config.toml
num_hidden_layers = 13
hidden_size = 384
num_attention_heads = 6
num_key_value_heads = 2
head_dim = 64
intermediate_size = 1152
vocab_size = 2048
hidden_act = "tanh_gelu"
norm = "layernorm"
norm_place = "pre"
norm_eps = 1e-05
positions = "learned"
qk_norm = false
attn_scale = 0.125
bias = "all"
tie_word_embeddings = true
parallel_block = false
extras = ["capped logits"]
init = "normal"
init_std_qkv = 0.022
init_std_o = 0.00432
init_std_up = 0.022
init_std_down = 0.00432
optimizer = "adam_variant"
learning_rate = 0.000636
beta1 = 0.9
beta2 = 0.98
weight_decay = 0.19
lr_head = 0.00738
max_grad_norm = 1.0
warmup_steps = 486
schedule = "wsd"
decay_fraction = 1.0
decay_shape = "square"
final_lr_fraction = 0.0
batch_tokens = 32768
max_seq_len = 2048
doc_mask = true
train_tokens = 272000000
max_steps = 8301
dataset = "wikipedia_en"
MLP neurons of a small language model. Each row is named by its layer, matrix (down: output weights) and neuron, and shows model dimensions 128-255. Each number is 500 + 25 x the weight over its row's rms, rounded and kept within 0 to 999. Numbers have three digits each.
A block is one neuron, or neurons of one layer that tend to fire together. After each block is what it responds to, as a language model described it from the Wikipedia text at the highest values.

L6.down1133:498495515504517491491496535537502501502548520529496493498487543463523482494508526503471518485477516448481503466489499525518485435506515502486531499485506513451508477466521494508504500464514480502553507529470488471491480499480490510477497533513509511486498490460503443508518539548523499528468523485492517521531541532468528487478509514458470518517505527513489487493462554488511497497541
Responds to: Digits inside numbers. Digit chunks of numerals, often mid-number after a leading digit, in tables, statistics, dates and measurements, e.g. 2|13|,288, 18|98, 4|90 acres.

L9.down548:494496562485480540446508516527508493486527480502502559488494492471503484528493533449489512503459488525491485517497507496538469469521478461504489457446466437527499491458513502515490520501536550503535502507501509517487499504494494495503456476519459465510499515497492513448492502504521481519456500480493535492498513493516528535503481545503496453513521473532533506480482488469479494471468
L9.down672:409522525459488497486503507522525480468467491504475514469507537530517502488497498509474497502489537481497475513515497540519506491523501481460491516518518531469470524471501512533538489492557516494529497482489518497470482466463508482469495547537463513492499512496546548497487478508500524494506504489499512487458458567510480501501491514457516512519495516492520447470487475508478472421480
L9.down909:479474515516477507524504505477502499507475489505533483491445528477521483485488502509494493456546503451489483500495487528466483511516496521472502488522476531503460527493516527493502519481548499508508562488511516460486504472458498472489531501529507494514447502519467534492469496539502521479528492468513543489504457502507523478490498511494495499530493476541452545509491519488524461483513
L9.down1143:395516482492462506491503492509492480498506505498469494509483491494510513519509498536469475495527492520487467491571506490496480457485509509522496494508517509479489485495485515498449511511503449457502539532505516511482504462505513488529501476469490491515507459488541530450498535514505530487535525509498497539504490515494493466488481489486500498494478517470471515484485483529487469504534
Responds to: CJK and mid-word fragments. Fires on CJK characters and byte pieces inside Chinese/Japanese names, and on mid-word fragments or season dashes (2020–21, Os-lo, Kas-hi-f).

L6.down104:456516469477520484474473424510517511490479499501454477450498482477517516553488480512490510531502521503505460543514479501472469498488470511486525488494580501510444517510468480499534526459514520510515544501497512493505522492506496478570480517516480495496549478479485474536505480515494560496500478455459478541519478507496504523483459525504525522487468503477524515496521530460528496508487
Responds to: Mid-word hyphens and pieces. Hyphens joining compound words such as in-universe, cross-party and self-taught, also slashes, and mid-word endings like inspi·red, comple·ted.

L7.down225:537517448527512515494470509529470518552477442506504501525545507518527462451484515506502502492469489505507498523530494498490522461480472506510486503485466520460480481519510521462516478512491524501534474549497491493492485529516473523487513481501538514481460473515456474512542547484571464538510499493502542474518499464515508482551517493479503535474472501511493525490456544498521529504516
L7.down311:513496502495488518489517494503491492530502488511467532489573519536497456485500513542496429461535502506495492500538500473460505507439525496492509504506468487499503526477460496509488493466496457469538487524497560503472497512482522486548531534490532454507552511535538493507515520504500530534516478478456536483477501500519503513474475495515519483454470528484474501518530512447480490514485
L7.down560:547453522488486452474507517499488532451481467487563549504469471459479493485527497505524485470506485507501554486474529547483513529495498491521518484540538506506457468553508494495450524432487519490529501496520490490492481500524480530478496514508478522522513484476497521510478534489478457464475470539521501482478507510519517528489500508574509500534528504520486477485456501520529507501492
L7.down960:522497487465510517467481468507479510467501495507488546563511463529510478490524533482501492537490518493497461495511500486484532508498491474493538503532498495497486522511510494494517524504561524503466447480496569486516453516475525464544520490506522505483501499529507537538498502509526500478494485487467505520507521518485510524517490523541512433529529477489446517485476476509497500492444
Responds to: Compound-word joining hyphens. Hyphens, and sometimes spaces or commas, right after a word that a following word attaches to, such as fire-escape, blues-loving, top-ten.

L9.down219:503503530507513445498451498513474505541568476494489472479537505498485518471528489506503518453561478458475431519478510490485503477512492553546488509517512497521483485465458496496502517512499496505498530528565481515472545486515537527448482497493482515493512485552521455498498476503524489560517515510447488528494510528522516510540449515521519491464524521519519493514481471522465503472487
L9.down458:497488490493512505489554459520472475471506518487557492504449493472479513509458497536462506486507522486498502472459495514545501508499540519538505492508511463476535487507518521499499535496511486505528475448486512495496514492480494476474479481515481445548469483475522513500502535515469543509483508524477509517489506564481514500471512478489524477498516521542486457474485530496508495486496
L9.down499:505500496539490503496481508470480475527517481536525516491518524523485462471477485569507496471533524503483507476526519488488515489505549513510482478507464498494525485482472506512485482498533458513537524477539509498502510501512545501497511520512503506441526458498474450473500497527546508494505538447469512527471503496491483499520507496492519490481496528508505539468483533516482468495548
L9.down1000:501452513512494500554513481496445530547498469475494531532518527480459496532518469495543553488521510481484501489504517523499493479505492438483493471481492469508572494496535501534512558552497489486488487486484512521470519478507452500486530457501506487518513484528518473544479536494516493495527476450482509525494480478510503490526495513510549495460472508502516488498515519501516511509516
Responds to: Name fragments and numbers. Word pieces inside proper names (Col-t, Ho-t, Not-t-s, Bho-s-le, Bri-t) and number tokens in dates and chart positions (On 29 April, number 16).

L9.down813:488508500487487506504516473478511480527511483465456504512490498477526518501512483489466497467493463458478479467554526516520505502456528470480493512455553501530481469516491511471532499500461535484530535498524544458523496530504507491490484462455530546487510497486514535517477471506516491504495514495482486507513513498484488496452485487540488460507442475503524504533482496502490466519491
L9.down868:494484511503539508495503548500520497506459499519468517521538513509538508458516513558502528484519499469526543446529526461524545519511501505497474491523509480506476498506488496500508486508485446493510490454489526496514519506473440481516475505503560546535515552518474545510476527512533500492485505518512528489483487470501497506488497509504438513521520539493489475483515517524488509493461
L9.down1037:502495505481534465496490509484476473486538482488524489503511496495511463498530506521504508475486503499534498504511522496450524522491474482518545498476517491462511510550446517467489500502499503514520488491539512487534535520525473495525468509433532481495517499508497522515503490481509525502475524483443493481496496471506486496435541533527460488482505534490515504511502487467554514499509
L9.down1062:571532476471499530558507525555494546525510495449505528500448530506490517505473478517543536488509474477495491518509509518534507475531469491526475479525469527494483495509479503483488486543493533487490521511491517526490495484514485513522522516493541507566492507472449521486503516486531535476520553505508485481471512484519487471510547502517484498501480519509497464492509491478532559517502
Responds to: Verb slot after subject. The space or first word-piece that starts a main verb right after a subject noun or pronoun, e.g. he finds, she learns, He joined.

L7.down421:498465531497539468512483501508511535497527503473524487467501515528496515494493507519510485526545509466503465505496491523495493500515523514519496482541513483492468431466489441488493488478507479509519487514492508506517462529518473517461469496493484495506484542477462496485501517507542541475499492528518544501479532507440504517528491482527497523466513489536483488521468475498482468453519
L7.down501:497480520504530516489522505529529474491550486505497539478477520472492504501533500459502486518512461453505514463523531484517521493474494529482535488505498491504529490497533532454540499526526526497473493515523506466533500502469515496529519512514484525521518487513514510455495500517516512512453526463459499507478479501503511469535495489531489484493476517497468475456509517494476486517475
L7.down592:529500501462515528503530532523511520478485519522497537504516502486500491450532513479494503524529460485464487496554521507514513484479475465543502507490526504473473481503497500475473493512519534508481507555455485514501499508456459425531495494480527512478503492488527482482454465504543511477465492483465495465477457448536506529487514535477469527510528503495527447468494502563485506474489
L7.down945:465484479527484478494488495484509508525488480469499507452495506535477475559511559468507494484496493510556487484487532472499505577543507522541464506515498495485511505485500526467522448531518450476514515513491526524481494438524542524495509521488505492487497496501510506480527466514499489523513527488479499535492537544491498461518513472500545516491468494469495497496505493493526476455523
Responds to: Split verb onsets. The first word-piece of a verb broken into subwords, right after a subject pronoun, a name or "to", e.g. re|tain, con|sumed, lo|st.

L6.down959:483530512441494497504496451492534513478498482490489488490516520492486523491479520506512478522508471516523489522485520546484463493553505471493519480515525464521488430490465537451497532522483520514497507513483471479516505461506561532439501485484495510530492477467550531540494502438474503488522526535494492516550471502475523528494475502522526527527505480523478533506521481470477486488532
Responds to: Mid-word continuation pieces. Second or later pieces of split words and ranges, mostly in table rows and lists, such as Ven-ue, 1975–76, Ul-ti-mately, Pens-ke.

L7.down206:497527516447507509528490503541503495506489524467535492510536511536521506476512501466470497472523506456480500521523496462498484503528505509527542501532495494497542538505502544497490510521499489464485501480476475492470503527485497540514503507478444479516517506501481500481488496461463533508465528527470454537488520484556486549480504499505534478514456456517498513506468502483465497488454
L7.down217:498518487503517433508499472500486505469498466531529475490481537508488478475500508483471536487473492493506455497490498510511504531459451517484543488461486485459495520540511499540510520528497474466470485479496504506506552491506541511514496481514498446572487480503501495551547527509476481548480461517503426546474526509526487507491484531463443481498520449545486535493483438467496474483476
L7.down647:475541502544512483520501515478527514506474475525518517506492513470492492503537523498491515471451517528532489471487532507513496507549495452488525467508530495492526516481535515497490485512477497506501519514506501527497511564489510465469565470503565519528534458463488495483514499508527474503461485532532509522503516496492497508491520505512480503532528489484467495506558488478502525545572
L7.down826:497514520452489518510487534506490559478474509502527458572488479518471434466494504460455506517515568468475512518484477547502486481496507541476543505527512538471526534507476512500494527506484502511506531479528484492523484529453491490509529532489523450490479504445575539466481516511500482486464515497511498517469542516490513529482514497513478500506513462501480522498492543481484486492491
Responds to: Indefinite article "a". The article " a" after prepositions or verbs in running biographical or descriptive prose, as in "with a group", "As a child", "is a species"; also some mid-word pieces such as "li" in relief.

L9.down417:474510537464483508487446466526495520455491503519489524530531460455512511485507492501476498492498514471496539470531479535491497458503498495497463492494536513497535509498521487471507531470495483473512493488519543476460460503492504497526527467500505476531521493468522509550487471499501487515538488479502492556497518481538519484441506532487414484502487491466473479473502464540505483532485
L9.down437:469476475491495497512553522473507464481506488497504517562524447483553498486509499476505490486487564510470496497489487545480537481485494492475509527491489504520464548472511489492533501515524507478523487474489538504527505536511516454531515530519501511533530513498497513544470519485501510504496507498503497517511517463512532472517519533483501480482515436500506457504483469529469484487492
L9.down606:519488493484538478466515495489485503515457469523470494466509511491494500525528526484488443520495490448500504499508478534518504501521551552506475500501472520539493494481509481506478503497508518465517470511505524495518509510496504526491460433552455472491477466520514479556509522466472475521549512493491502522498549479474483500471513461530491480538476484465500536540495458506493494498519
L9.down712:531473461463500546518488512512492489502505483476471510496468470505485549518463486496527591502507500471511546485560487473469495509510528493504510513491495494515502504492474465509492523510485510476467511503480510513463472467473481496561526505517500500518514467528502494542489484495508527484503511519479564487484500519487479505419493472552527487484510510536499506458472534554441512523529
Responds to: Compound-joining hyphens. Hyphens and similar joiners inside compound names or modifiers, mostly in names and tables, such as Jalal-Abad, Jean-Louis, Hollywood-based; weaker on opening quotes, Mc, and apostrophes.

L9.down201:448523530474483541486486496522539495514466497501522543495542529458462466486494520491490447479487468502487495494514495506488501468496456475476491542471506502486495517485466482499536493505488498488509490531479486507506471518478502483532506473512495495487498509514505506512493453467492529519485491490462503482539526492502508588520516493505475477460475517491496534484527522507477521519500
L9.down636:470498449520504478449466485509487480472468469511543467482452551483499479480469538507540492506569480464503480554492498510547482514524520494486500538492533497466481536497517489510551500514532446529553486505495478473499502522523499465510535482517511449496509509507456488475519533495513523532512494488483470472435476479494518478489519489503552500503506535513527500508529504507506484501526
L9.down699:506536546509479518497499504504539501475543503555474493463535482462515490493484550461520517495476492459509525494510480512497501502519496560546551498482504533494526537499483513527511504470495511478483506462498530486459503498483525558548501530477554496517501511502504521490508505471518578488450515545483508545546485502525463504491519478489515463546531519491491489566512524487488566482489
L9.down1038:510526507497443490493505514511530526487501526506514480509540501520455502485499533491473497488519515491549527500495484497489488493530565498462540501507509473479512490502480478519506481527520529465505519466478506469536488483533484442482546520501530482424489490522473484510466472470527525473468546511524491530516499480496504548474393476488545513500499521502480516478511499518457499469454
Responds to: Token " a" as object. The token " a", as the article or as a word's first piece (a-cademic, a-ccount, a-bove), after a verb or preposition, e.g. "pursuing a", "for a".

L7.down155:470532515498523470533487548508539471504522486486454495469558485506491529516479567494517497488518523517504484478520526508505515473529451506472456531497485502514524495536482468501504494538496478445499470506492582532501497503503506520489492474505513531489476495536511527484504492545500529505532494533487476515543510489490489509499515467488486494457492481500512530478521491518534491456511
L7.down181:504503508480519504516479436494519462515520504494484499499527486505455493497537499452505506469503549495529530506503515465513493593501533513526465514522492494526479443467533446527513513529523525471464530468486476538491532490475519517500510476495482477486490473511496525542531504473499517507498446525514459495519506494501475521514492472503509505492492482510508520506491498510485488512508
L7.down348:514479534532460536536477484513482504513512470524471517497541538493501488471455488487483480472503527494467490478527542511476496469446499513480505522492461531441499508473506497469499496477517503538536504485513494439468489461515495508488518496495487541520462472500503478513541516460549495496497469489517487448494477461486437502457479435548504518471491529496510537534495493477543473467492
L7.down979:456494508529539502516504497492511516461515510499503513491481497473502516538505496528509498496469516482509502504508494515522506467500477498532451523505489450486517532508465538467506461503462492516486466548525516483503466481476469480471540494460477447491515515522472433506523512517527508478498491533479517524516443468466538564507513527566486514511514560472503506498513465539520506526513
Responds to: Mid-name word pieces. Word pieces right after a name's opening capital letter or fragment, e.g. Gu|g|genheim, R. C|.|, Mc|K|inney, and the second character of CJK or Korean names.

L6.down661:511521491487500528488506486466529527504459521481545510485521502515452425482539465535502470469533487479538458515487510498487500455504478505461520515495519540484512532514525476542480485531499542500520516486476459500526519514499531521514465456514478495524474556535500483488496454469546512494496481528501493476481492475505504516485476472495487459476480497499482512492513523518492489510485
Responds to: Letter A token. The token A or a, either as the article a or as a capitalized word-start piece such as A-ha, A Levels, Austria, Ashland.